{
  "d_model": 640,
  "n_head": 5,
  "head_dim": 128,
  "d_mlp": 2560,
  "norm": "rmsnorm",
  "norm_place": "pre",
  "positions": "rope",
  "lr_mult_o": 2.0,
  "final_lr_fraction": 0.1,
  "batch_tokens": 262144,
  "seq_len": 512
}
MLP neurons of a small language model. Each row is named by its layer, matrix (down: output weights) and neuron, and shows model dimensions 112-207. Each number is 128 + 24 x the weight over its row's rms, rounded and kept within 0 to 255.
A block is one neuron, or neurons of one layer that tend to fire together. After each block is what it responds to, as a language model described it from the Wikipedia text at the highest values.

L3.down232 [104 146 117 160 111 114 150 138 189 140  94 125  97 132 129 101 157 109  99 107  89 142  98  95 116 131 107 122 112 146 163 156 146 122 134 150 177 101 101 111 115 157 155 194 125 157 160 137 169 118 127 124  94 131 146 126 113 137 138 142 118  96 101 142 132 164 128 118  71  69 127 147  92 108 143 107  90  99 126 113 110 175 105 130 172 143 127 183 101 135 164 129 128 113 120 124]
L3.down459 [119 118 103 120  92 153  98 160 141 136 157 140 140 126 149 120 114 118 171 123 117 137 106  96 127 163 110 152 108 152 135 130 101 137 131 147 143 103 114 159  91 136 132 154  82 124 110  77 159 159 158 139 131 108 161 141 111 132 123 104 139 164  73 150 141 132 142 153 118  59 133 164 100 114  98 167 134 151 123 128  87 125 134 157 119 142 150 175  84 137 118 107 135  92 150 108]
L3.down636 [109 149 143 177 148 148 141 115 105  98 133 114 137 126 117 141 151 115 172 140 106 158 115 154 137 107 121 132  91 135 156 174 105 131 113 152  97 121 130  92 162 149 114 126  98 121 129 145 129 145 156 114 147 169 113 133 148 116 164 127 103 111  94 126 164 114 165 132 150 113  71 106  86 166 131 131 171 120 115 107 120 118 156 156 156  96 155  92 120 113 103 187 115  88 136 126]
L3.down674 [ 93 195 129 102 143 139 118 135 142 139 108 137  92 114  84 101 107 150 148 128 102 121 138  48 177 154  84 111 126 136 129 150 114  96 150 147 120 154 142 105 152 158 131 134 133 115 131 152 139 160 128 136 136  76 151 157 116 110 100  88 134 134 116 130 138 134 147 122 115 151 173 147 109 126 133 135 107 120 101 146 112 122 125 132 144 141 103 137 151 145 126  97  90 122 104 130]
L3.down762 [127 139 135 104 157 144 159 152 140 141 135  81 106 107 147 145 156 116 138 172 127 101  93 136 131 124 112 115 159 152 142 100 115 155 154 115 119  96 107 121 111 120 117 108  68 118 152 131  90 132 111 126  95 102 105 114 105 139 159 135 143 150 154 148 181 137 131 125  94 124 125 119  93 147 146 184 127 119 159 149 180 133 132 117 151 166 107 148 124 128 138 126 135 148 185 130]
L3.down839 [117 138 145 113 140 105  87 147 143 108 132 105 138 138 152 127 145 113  95 145 134 109 110 108 165 133  78  99 100 118 149 122 109 167 152 105  99  97  85 102 124 166 128 127 114 163 150 154 107 105 117 158 108 143 110 125 105  87 143 136  87 103 155 101 115 164 129 114 110 120 144 170 150 133 153  97 125 114 129 178 107 137 161 133 168 147 141 144 130 136 133 174 162 118 154 158]
L3.down998 [122 141 100 163 139  86  96 110 142 118 153 128 161 168 141 144 130 113  82  91 167 162 102 107 113 145 126 108 143 112 128 128 166  86 121 161 151 138  87  81 107 152 156 157 109 114 152 146 139 113 115  95  75 131 128 126 135 126 134 160 113 122 113 112 144  83 135 113 112 139 106 119 131 103 122 116 175 115 161 111  88 119  89 157 140 109 127 103 125 157 101 119 165 115 165 111]
L3.down1078 [121 140 136  93 164 136 125 124 131  92 150 118 105  97 108 127 106 102 133 113  85 133 140  83 185 145 154 162 103 140 143 120 101 122 150  92  99 132 194  91 158  96 136 114 107 115 149 137 191  97 155 164 136 153  89 129 118 102 136 175 132 133 118 143 167 137 122 158 143  95 139 151 133 114 100 132 136 165 138 139  90  99 141 124 104  87 179 153 134 145 152 103 133 108 138 122]
L3.down1294 [137 139 121 134 141 139 170 123 105 139  95 163  91 104 152 174 148 146 151 124 166  90 179 168 154 120 145 126 134 134 118 155 135  90 132 133 138 152 148 135 137 166 114 129 144 134 129 138 107 159 136 150 146 131 115 120 121 112 169 162 171 135 128 193 144 156 147  88 142 129 160 130 122 176 139 130 111 149  86  75  98 129  85 134  68 177 125 115 132 133 149 106 124 133 161 117]
L3.down1719 [141 126 127 117 139  85 105 175 155 175 111  68 145 137 172 138 126 146 125 151 131 183 151 102 140 143 120 161 130 120 119 143 110 139  99 174 118 144  87 178 112 138 135 139 118 155 137 120 126 151  93 151 122 122 116 135 100 106 122 107 118 112 136  82 142 148 100 123 132 181 105 118 147 158 121 114 122  96 137 128 123 134 111  99 104 133  98 141  87 141 120 120 148 116 129 126]
L3.down1751 [140 148 122 127 140 179 134 170  95 157 142 115 132 130 119 114  90 118 133 151  89  95 144 154  89 146 113 108 124 194  94 122 105 124 117 192 136 172 109 122 120 164 127 115 103 131 131  72 149 124 110 106 130 115 122  84 103 144 124 180 138 121 125  93 101 136 151 125 137 140 126 126 121 155 134  85 105  89 150 154  63 150 142 130 103  95 128 110  89 138  78 185 121 147 131 148]
L3.down1786 [116 108 107 115 152 136  92 112  74 130  96 120  80 188 116 145 129  99 140 201 109 158 104 145  98 147 108 114 166 150  99 150 152 159 143 156  97 102 132 183 144 110 127 108 117 167  99 134 111  68 164 134 107 104 157 160  76 137  61 133 109 123 103 112 140 129 134 165 114 121 123 137 113 155 116 141 167 142 121 132 155 124 160 132 127 151 132  82 151 148 122 134  97 122 134 121]
L3.down1962 [183 133 134 113 134 131 136 132 134 123 133 124 125 132 132 170 131 103 108 105 130 123 129  92 119 135 153 127 132 145  99 105 164  97 108  89  78 133 102 132  97 156 127 118  96 110 108  80 117 104  91 149 139  92  99 141  90 132 116 141 140  88  94 125  96 117 162  84 131 123 126  85 117  98 135  92  92 142 161 102  85 197 148 141 122 142 167 137 127 117 141 180 112 133 154 118]
L3.down2183 [ 97 158 122 139 143 139 127 130  97  63 120 105 134 116  97 152 156 163 142 146 160 165 170 132 167 164  89 199 122  95  92 132 126 139 142 131 139 132 128 147 139 134 123 138 141 151 122 102 127 111 150 158 115 129 156 142 128  75 171 112 151 161 137 129 119 135 123 115 101 128 130 126 131  91 127 124 112 149 168 114 114 132 163 163 156 152 161 113  91  72 182 140 100  96 133 129]
L3.down2213 [114 160 125 144 143 128 123 135  94 122 127  94 148 134 107 145 133 137 106 135 129 126 152 141 159 145 126  75 131 110  97 145 135 135 102 161 139 138 159 115  86 117 182 141 129  59 123  87 117 100 123 157 146 119 138 106 102  98 123 124 131 163  75 100 148 110 118 136 125 157  84 148 113 137 123 138 141 130 130 142 144 139 128 147 142 126 143 119  98  89 117 111 125 132 106  81]
L3.down2438 [119 150  89 141 146 132  99 127 144  72 153 127 144  78 134  76 114 131 116 108 101 153  99 150 115 135 139 107 130  87 125 136 145 144  92 100 142 160 150 142 167 122 128 102 143 146  94 128 128 142 159 140 118 164 120 113 122 110 127 109 110 137 161  91 153 136 119 158 106 113  94 142 134 134 122 164 122 119 123 142 105 131 157 105 150 120 121  87 131 110 110 117 159 117 106 127]
Units after numbers

L4.down933 [121 141 110  79  98 124 100 105 116 152  96 146  90 137 160 146 141  99 132 111 131 142 129 125 103 154  91 111 114 143 130 127 153 144 161 128 113 126 150 100 105 117 126 138  91 137 145 115 139  96 158 138 143 142  86 129 151 114 128 128 130 141 156  95 144 142 153 129  88 129 162 117  93 141 109 127 101 153 149 113  94  90 125 121 136 133 122 167 128 139 145 135 125 107 174 151]
Units after numbers

L3.down6 [149 138  94 143 148 152 145 150 129  92 117 161 130 142  90 123 137 171 140 105 132  97  76 122 113 151 135 150 109 119 147  68 128 139  90 133 112 123 108 141 132 146 176 108 151 104 101 125 143 138 162 121 146 141  95 150 112 167 124 119 169  95 132  95 115 121 157 137 103 127 131 117 151 136 152 134 107 176 149 111 106 141 118 141 153 151 125 153 133 106 152  96 113 117 179 129]
L3.down89 [144 130 100 101 120 140 108  95 132 123 119 127 129 100 182 141  57 107 136 163 167 127 137 101  85  82 138 103 114 128 152 100 120 156  97 132  83 106 159 133 141 109 148 115 120  99  92 118 152 134 144 101 159 143 138 109 153 149 141 132 110 119 116 133 154  88 130 107 128 116  99  81  91 130 125 152 155 154 164 126  91 137 162 140 120 157 149 154 128 126  96 132 115 114 115 129]
L3.down243 [150 118 123 140  97 129 103 150 112 115 132 161 124 132 125 105 126 176 142 133 125 156 121 100 127 165 118 123 134 137 150 141 130 150 121 152 159 109 125 148 119 125 121 132 187  92 129 107 137 136 101 109 135 140 119  67 144 166 107 112 110 156  81 150 142 112 112  85 146  85 138 154 156  85 132 113 127 104 142 165  95  91  78 130 119 141  87 142 168 138 130 125 129 143 135 122]
L3.down529 [151 119 127 113 144 130 112 145 142 151 131  99 118 146 147 123 134 120 103  93 140  72 121 108 157 165 123 155 153 127 156 157 110 104 123 130 108 121 142  87 140 106 105 103 154 118 113 110 177 127 130 103 137 129 154 117 109 119 130 114 122 119 117 135 131 108 117 148 117 114 132 103 180 103 136 144  91 101 145  89 120 184 122 102 133 132 143 116 107  88 107 102 118 127  97 158]
L3.down899 [144 179 155 140 121 128 115 109 108 122 125 122 106 146 113 126 129 134 136  84 124 168 184 143 133 167 118 124 128 116 169 144 131 157  88  96 112 149 144 108 120 118  89 110 140 129  98 116 137 123 117 130 106 137 127 167  96 117 125 127 116  96 132 162 165 115 109 131 150 134 113 183 107 132 130 107 123  98 143 163 127 148 144 139 157 143 109 115 131 132 133 129 147 146 117 113]
L3.down1029 [119 139 129 159 128 168 136 155 119 141 135 110 128 104 130 156  70 123 121 129 111 138 170 156  86 128 145 106 140 149 108 125 142 164 138 182 110 135 139 117 132 111 105 131 103 126 125 116 134 173 126 127 133 123 114 124  87 120 107 116  76 141 101  90 142 105 148 133 124 127 166 105 155 148 123 132 140  75 146  94 140 104 160 128  89 127 154 150 131 108 102 132 149 149 112 114]
L3.down1173 [102 129 116 107  83 142 156 173 123 121 118 115 126 131 131 131 127 158 147  89 126  86 115 140 162 149 120 120 152 148 148 130 160 158  88 107 128 151 110 167 105 111 136 168 114 111 140 172  97 147 129 112 160 108 132 149 150 115  96 128  84  90 150 127 100 112 119 125  74 116 176 134  88 206 111 127 124 155 109  83 155 138 140 105 156 165 133 139 174 118 152 165 148 190 126 140]
L3.down1222 [113 119 166 138 117 153  84 130 133 155 124 123 121 163 111 105 127 116 182 132 141 117  85 157 126 192  81  84 126 138  61 128 161 116  81 128 149 162 158 144 102 137 142 117 109 128 150  96 123  85 138 155 168 135 121 120 134 149 109 114 130 102 159 113 150  77 136 157  90 129 126 123 121 133  95 128 122 106  70 114 107 143 155 132 136 126 127 144 140 124 109 101  85 145 127 136]
L3.down1364 [137  93 122 149 127 128 164 132 186 121  72 111 126  88 129 143 112 139  98 107 145 129 159 107 102  79 101 128 133 108 171 104 135 126 105 119 115 159 139  88 114  96 130 107 113 132 124 118 139 156 103  90 106  86  95 127 136 130 171 113 106 114  99 124 130 136 141 133  90 101 143 103 148 120 104 139 141 132  99 114 134 145 142 114 118 117 134 138 137 155 136 148 132 165 109 127]
L3.down1392 [164 113 155 137 107 110 150 117 136 104 114 125 102 121 112 173 124  96 134 117 122 129 164 132 121 146 111 108 143 142 161 136 137 147 121 140 138 123 130 150  84 112 111 126  65  80 121 103 113  93 129 128 124  41 138 120 153 127 129 113 124 144 127 142 110 130 138  91 131  92 111 117 146 148 133 150 109 141 149  97 141  80 158 116 146  71 156 153 127 101 136 106 151 118 120 123]
L3.down1401 [127 112 135 128  75 113 119 126  71 124 120  59 124 143 107 133 172 149 152 131  96 103 116 112 140 146 143 117 141  92  82 107 126 131 135  97 160 119 123 113 142 173 108 129 114 143 166 120  92 120 132 169 119 140 138 140 135 114 142 116 114 107 114 112 138 102  99 131 119 137 122 131 144 138 112 152 111 117 143 128 117 176 111 172 113 126  76 128 167 163 164 142 130 140  77 100]
L3.down1455 [150 134 137 132 152 110  88 138 130  84 120 104 134 144 104 141 139  75 137 146 144 196 129 121 141  93 151  87 149  96 137 108 123  81 129 118  89 140  78  82 136 107 111 153 175 108  96 112 155 150 142 178 133  83 159 136 123 114 139 133 121 136 109 101 105 161 149 103  93 111 155 146 144 136 141 140 119  84 152  99 158 141 148 170 135  81 117 166 111 103  88 139 140  91  96 126]
L3.down1510 [108 130 131  73 108 158 106  93 143 189  90 106  92 159  87  96  94  92 168 148 144 139 106 128 110  84 152 107 127 113 126 127 129 109  95  98  93 122 143 139 149 156 143 144 146 136 104 153 144 106 105  91 126 119 121 107 118  99 130 178 125 108 141 117  81  93 140 136 128 100 135 129  96 161  89 107 117 147 108 160  93 149 132 121 113 141 116 146 128 123 127 135 137 151 125 128]
L3.down1585 [151 134 143  74 125 163 124 136 114 163 168 112 145 103 127 111 134 100 112 132 108 146 126  94 143 130 126 151 124 108 159 161 118 106 145 159 118 126 153 138  87 115 141 110 112 128  90 103  92 140 123 145 136 139 102 171 116 113 144  97 109  81 140 164 139  76 143 173 140 133 131 104 122 113 126 104  99 147 107  73 140 119  97 121 139 151 149 163 121 132 145 105 133 114 122 125]
L3.down1614 [146 147 121 127 136 161 147 133 172 133 154 136 112 115 129 148 136  86 147 126  84 152 184 159 134 153 141 120 129 114 141 121 142 100 128 173 117 151 136 112 130 164 147 150 128 139 120 125 125 140 133 138 155 154  77 107 150 112  74 151 126 137 154 170 125  95 109 142 150 145 140 129  78  83 118 128 161 144 128 144 117 130 109 122 126 136 110 169 135 150 140 118 175 123 133 140]
L3.down1687 [124 131 133 140  61 158 144 169  74 154 100 113 111 132 122 125 171 126 133 153 112 132 104 128 100 140 131 152 178 131 141 121 173 116 113 121  85 146 163 142 117 147 149 174  87 127  98 121 126 134 110 104 111 109 139 135 109 122 120  88  90 106 148 130 124 114 101 102 107  96  85 105 130 150 116 130 126 172 130 127 145  97  84 100 120 107  96 138 140 106 119 156  68 118 111 138]
Mid-word and mid-number pieces

L2.down630 [141 127 128 113 116 185 131 119 136 112 160 131 130 100 136 117 117 149 121 125 150 156 113 112 128 109 136  69 145 137 124 137 146  85  68 114 136 108 131 121 147 103 108 143 147 164 163 173 140 106 176 204 146  74 121 152 135 134 138 128  83 157 160 121 139 136 136 157 148 184 120 130 136 135 107 149 147 119 153 143 150 111 135  95 112 110 137 119 137 123 142 142 119 125 158 136]
L2.down1202 [128 147 122  99 108 118 117  87 112 159 148 127 129 138 101 128 166 156 127 182  95 123  84 108 165 164 145 158 165 129 143 124 103 129 170 138 130 121  80 115 128  92 119  81 133 105 171 134  93 128 111  96 159 146  96 137 157 149 147 107 112 103 133 139 170 112 109 128 137 122  98 130 164  88 121  77 180 117 116 131 122 127 160 143 138 154 113 151 179 141 115 160 110 164  98  97]
L2.down1592 [109  89 134  67 152 132  97 112  89 105 151 131 122 148 100 144 121 140 105 149 152 112 158 121 124 109  68 102 145 127 110 120 109 136 133  81 181 138  98 111 140 127 123 146 100 129  87 109 126 145  76 161 113 148 163 138 167  86 130 117 112  98 132 111 155 110 145 119 116 119 134 137 132 146 141 139 144 130 142  97 152  77 109 149 154  65 127 100 161 124 125 137 142 130 130 140]
L2.down1658 [142 117 139 151 136 124 113 105 119 181 108  78  91 126 144 114 156 150 138  98 149 108 118 144 149 165  99 116 125  97 131 102 163 159 129 145 148 181 113 174 131 124 150 140 135 128 114 112  95 163 151  99 137 130 121 110 106 148 107 154 131 151 125 117 117 121 128 143 107 134 117 104 142 140 128 123 171  91  83 145 122  94  92 106 132 173 130 115 114 136  97 147 115 159 141  94]
Noun-completing suffixes

L2.down115 [150 104  89 162 143 100  98 117 135 116 106 130 123 150 123 127 154  52 127  92 203 122 120 109 118 124 124 104 119 198 169 116 103 107 127 119  99 118 120 121 163 132 131 116  98 124 147  98 183 153 144 135 142 185  97  86 106 171 149 160 137 119 166 118  93 153 161 150 152 118 158 115 168 160 133 117 127 122 136  96  90 131 184 112 159 138 133 138 158 182 123 138 154 127 107 120]
L2.down1251 [143 113 105 112 106 134 104 154 169 128 147 156 144  84 131 105 133  86 163 131 130 116 128 133 113 149 107 139  97 133  69 123 140 157  80 147  93 130 159 100 174 135 120 161 115 120 102 144 168 116 147 145 138 122  93 127 132 119 138 126 126 115 101 138  70 145 139  87 167 150 123 137 101 120 104 126  81 133 135  95  93 125 128  88 146 107 122 164 109 137 100  76  83 160 132 102]
L2.down1491 [124 150 163 139 145 126 139 174 126 128 100 129  69 145 116 148 126 135 152 144 104 169 155 130 141 190 124 176 131 120 181 162 105 154 147 132 117 169 101 148  86 122  74 119 128 168 161 144 139 128 109 128 111 123 136 120 106 161 161 144 147 132 136  97 100 148 108 144 119 146 176 117 102 118  89 135 176 157 161 162  88 145 137 115 133 155 130 150 158 162 143 116 143 144 102  79]
L2.down1584 [145 108 133 128 123 124 119 125 122  66 158 148 101  96 142 104 140 120 121 160 154 143 109 170  98 139 116 122 103 142 125 124 143  95 166 104 101 115 138 130 144 127 120  41 115 168 103 117 131 162 172 144 110  85 106 141 178 129  95 123 112 165 114 142 120 101 107 151 137 118 110  61 136 119 114 103 144 164 122  96 151 133 142 169 138  97 135 148 155 124  79 115 137 131  99 112]
Table cells after numbers

L4.down2287 [142 104 167 142 121 113 114 146 132 104 117 122 139 138 111 109 130 139 108 143 118 152 110 105 116 176 141 125 109 103  95 130 131 139 128 125 110 110 117 152 115 156 112 119 130 144  79 136 101 110 149 121 163 126 146 102 123 155 150 114 107 139 125 110 100 105 129 158  88 117 123 102 128 124 143 132 114 103 121 116 109  99 137 197 165 174 105 130 126 106 115 127  86 133 126 143]
Compound-noun completions

L4.down672 [106 122  93  94 106 128 113 121 134 120 128 127  94 129 125 128 132 133 158 116 118 130  56  89 137 112  81 135 108 128 124 156 166 174  75  73 140 130 100 127 130  65 157 150 129 134 153 143 165 103 141  81 119 102 157  99 167  52 119 100 131 106 123 159  63 127 139 153  96 144 128 164 107 162 150 127 122 137 147 150 114 114 136 126 113 108 122 123 139 147 149 140  69 135 133 131]
Word-internal fragments, digits

L3.down112 [171 145 136 146 107 130 112 134 108 119 140 113 114 173  97 103 124  89 136  76 131 127 164 138 172 121 115 100 118  88 114  91 108 118 143 120 112 128 145 122  95 124 131 162 121 125 108 155 128 104 107 178 137  99 182 151  77 103 127 124 140 116  99 128 121 126  74 135 135 162  95 100 129 143 122 195 161 148 151 172 151 174 115 134 137 140 125 130 117 121  97 119 138  89 125 110]
L3.down668 [119 131 116 123 168 131 133 139 140  94 162 100 122 160 156 114 141 173 146 156 166 188 126 138 124 158 124 110 119  93 159 105 105 108 125 151 121 110 124 104 139 109  95 152 153 125 131 128 152 154 158 181 133  89 110 106  82 150 126 131 145 136 102 106 147 145 138 173 102 151 160 104  92 155 162 149  92 136 142 164 112 101 132 112 106 128 125 110 122 142  89 157 132 111 164 139]
L3.down844 [140 142  94 137 152 118 156 149 139 134 137  94  86 147 139 150 128 116  71 114 116 148 148 139 123 157 122 147 105 146 114 150 131  86 128 136 114 117 123 172 118 112 104 139 106 135 187 115 106 152  97 156  93 112  88 138 111 106  97 130 108 136 141 106 181  93  96 175 123 104 151 137  97  95 133 198 110 108 149 142  88 165 174 150 136 143 143 155 144 165 161 125 107  74 146 168]
L3.down976 [113 143  65 136 119 131  98  98 117 134 121 172 157 108 129 129 106 129 134 137 148 100 133 174 143  82  79 138  95 119 122 136 116 123  62  84 140 122 138 127 172 108 152  76 102 114 109 155  97  96 143 102 109 135 172 127  97 171 173 128 124 108 111 121 129 104  97 126  56  89 138 107 123 151 140  83 130 121 133 141  68 146 126 170 145  78 122 115 143 128 172 177 100 116 111 126]
L3.down1228 [120 106 121 132 128 100 118 136 137 125 134 134 104 122 135 100 165 151 182 149 129 119 129 126 164 110 124 123 102 127 126  84 124 122 139 147 135 160 137 123 124 148 148 101  84 118 132  82 165 142 140 160 148 118 109 111 118 138 128  94 162 150 133 117 169 117 112 157 143 104 109 157 148 111 117  97 169 136 135 154 127 119 155 113 106 185 108 133 106 149 140 122 145 160 106 129]
L3.down1350 [149 132 103  98 110 131 109 152 121 125  92 136 150 109 113 110 128 103 105 115 128 159 117 138  79 127 140 138 149  78 107 121 129 130  82  99 119 104  98 119 116 133 117 178 140 127  45 122 118 130 138 115 127 110 127 144 132 142 138 134 147 115 135 131  89 122 117 147  63 174  90  84  90 123 118 115 118 139 112 121 103 173 143  92 136  93 154 132 133 162 114 148 147 124 157 134]
L3.down1427 [148 120 129 142 156 121 110 137 117 151 110 117 156 121 120 173  97 137 112 127 119 127 122 114 114 134 134 123  94 140 138 146 140 139 131 129 121 103 125 133  96 152 105 157 107  98 112 125 130 109 164 152 133 141 117 127 128  94 142 142 153 158 138 111 157 131 133 124 119 150 133 126 103  88 137 109 119 117 135  75 134 161 141 120 138 143 119 140  85 143 148 105 130  96 118 107]
L3.down1664 [140 181 111  81 149 162 145 112 158 115  90  98 122 140 172 104 104 117  85 119 120 122 104 147 103 143 127 164 112 136 152 110 124 142 123 146 165 121 142 143 150 150  65 118 128 142 157 101 120 128 137 152  83 128 134 178 133 136 116  85 154 141 139 103 108 154 132 170 126 129 131 118 128 119 136 168 134 107  78 163 147 165 154 107 114 142 175 119 160 124 158 134  97 166  97 134]
L3.down1799 [134 109 113  97 129 121 130 140 128  88 116 132 184 102 158 169  92  78 114 161 157 143 154 146 121 149 157 149 101 110 123 130 101 128 137 123 153 110 112 108 113 146 120 137 168  49 127 122 123 153 166 148  92 131 160 141  95  77 104 111 129 117 122 119 100 111 110 164 120 142 107  98  94  84 123 153 103 131 121 111 173 136 138 144 126 140 164 121 140 150 102 117 167 120 122 163]
L3.down1857 [110 141 125 127 121 101 113  98 139  97 107 109 117 163 123 146 152 101 147 141 113 114 139  93 136 170 112  91 116 113 109 151  79 162 113 189 153 101 115 116 167 119 147 109 104 133 127 115 152 133 103 140 152 125 107 143 142 116 135 133 113 136 129 131 134 128 168 119 145 110  75 115 166 148 111 115 105 115 139 131 185 116 117 119 104 139  81 129 128 102 136 141 121 155 171 101]
L3.down1875 [140 137 128 132 115 147 133 146 106  81 131  91 102 125 143 107 138 103 106 114 142  84  94 133 105 132 124 137 113 136 148  81 151  53 122 133 119 111 145 116 137 206 143 167 103 157 135 140 131 149 124 181 119  94 110 139 112 111 160 125 105 164 116 102 116 162 121 125  89 166  87 167 165 120 130 135 106 121 125 173 145 129 103 121 133 149 106 114 157 172 113 119 122 137 152 100]
L3.down2009 [133  91 103 121  96 128 146 126 109 161 115 102 115  85 100  88 140 147 147 151 106 105 137 120  91 103 113 158 132 142 145 126  83  68 152 104 105 125 170 139 110 187 112 164 137 150 113 143 183  94 111 137 159 111  97 151 105 108 100 100 101 130 115 112 131 132  71 145 119 121 119 127 101 144 170 150 155  80 142 144 143 161 147 111 130 127 157 114 116  83 123 118 132  86 130 139]
L3.down2024 [110 111 142 157 138 153 144  95 105 133  89  87  99 145 142 140  97 113 109 135 122 130 122 136 109 159 133 118 144 168 114 148 171 113  98 172 113 124 147 107 142 187 123 118  89 132 138 133 165 126 102 128 140 112 141 149 196 163 118 168 121 129 149 111 133 133 111 108 124 128 145 150 118 163 160 191 111 125 134 133 127 147 140 143 135 120  85 120 150 121  93 106 137 155 156  88]
L3.down2162 [119 112 149 102 108 129  95 172 113 118 157 107 132 127 132 119 139  91 140 180  69 132 122 140 123 159 163 150 125 130  77 152 123 116 110 119  80 116 129 124 132  95 124 110 152 106 133 111 105 107 134 148 116 112 112 143 157 117 109 140 103 132 123 124  95 124 127 128 118 118 130  82 125 148 152 153 102 130 153 105 188  97 107 182 119 142 156 122 164 134 126 182  83 107 151 138]
L3.down2380 [ 96 149 127 152 130 119 145  86 139 122 157 153 163 120 112 103 117 166  95 153 121  91 133 139 152 135 103  93 144 168 142 148 136 143 154 133 139 103 156 113 154 121 146  92 158 109 105 165 109 113 167 114  95 122 131 144  94 164  97 145 128 167 136  87 126 114 137 101 103 113  90 179 126 142 158 128 113 154 142 134 132  99 102 151  81  89 126  95 134 127 138 174 146  93 143 135]
L3.down2389 [136 110 113 174 115 150 119 146 103 145  99 119 131 142 102 145 152  93 151 107 113 146 106  97 162 187 115  98 156 109 128 168 189 152  80 114 162 108  95 153 123 131  96 150 117 131  92 128 123  90 119 137 161 143 122 139 150 109 145 147  93 123 119 107 117 152 129 131 145 142 180 172 113 162 120 117 100 151  76 118 143  78 118 118 123  95 113 116 145  74  95 147 157 148 119 132]
Word-final subword completions

L2.down599 [120 146 141 127  72 139 135 173  96 141 108 115 126 148 155 142 137 150 129 108 115 107 144 190  97 116 131 174 136  99 107  84 167 126 137 122 151 122 116 124 108 130 180 128  78 122 117 152 108 116 165 104 127  98 142 149  94 121  97 122 100 145 145 117 109 131 136 117  76 123 109 109 135 127 124 135 119 141 148 132 114  96 105 158 108 111 117 104 118 171 141 140 154 106 161 134]
L2.down924 [135 160 131 125  81 119 130 155 141 141 136 150 148 110 121 152 109 166 120 142 118 139 149 110 160 135 109 111 159 135 115 142  91 143 147 126 124 134 191 140 154 143 132  99 135 124 139 136  79 128 123 111 151 133 148 127 131 124  96 149 130 129 107 161 113 114 114 157 168 149 105 114 117 133 152 180 126 144  86 117 158 149 100 134 136 120 148 103 164 119 121 134 144 147 171 119]
L2.down1771 [137 132 144 154 108 113  97 140 119 134 131 142 107 136  98 116 118 115 113 102 103 138 140 159 146 100 152 127 120 136 123  78 156  97 114 149 124  73 111 120 116 136 109 166 110 124 150 115 122 156 167  83 115 117 127 106 154  66 104 156  90 118 164 114 113 100 129 114 136 112 163 133  94 135 143 105 149 130  82  89 121 128 107 122 154 124 111 112 155 105 118 137 160 131 125 138]
L2.down2104 [122 110 151 136 168 111  88 102 139 109 154 162 122 153 155 128 161  97 131 113 101 101 158 122 111 129 156 156 129 151 117  88 119  93 141 105 163 131 122 116 161 131  93 134 152 106  90  79 132 154 126 109  92 187 128 154 123 167 160 123 131 146 166 122 134 114 121 128 140 143 136 120 106 148 111 134 123 136 118 119 117 165 114 120 191 142 160 103 160 145  82 143 145  88 147  94]
Second piece of split words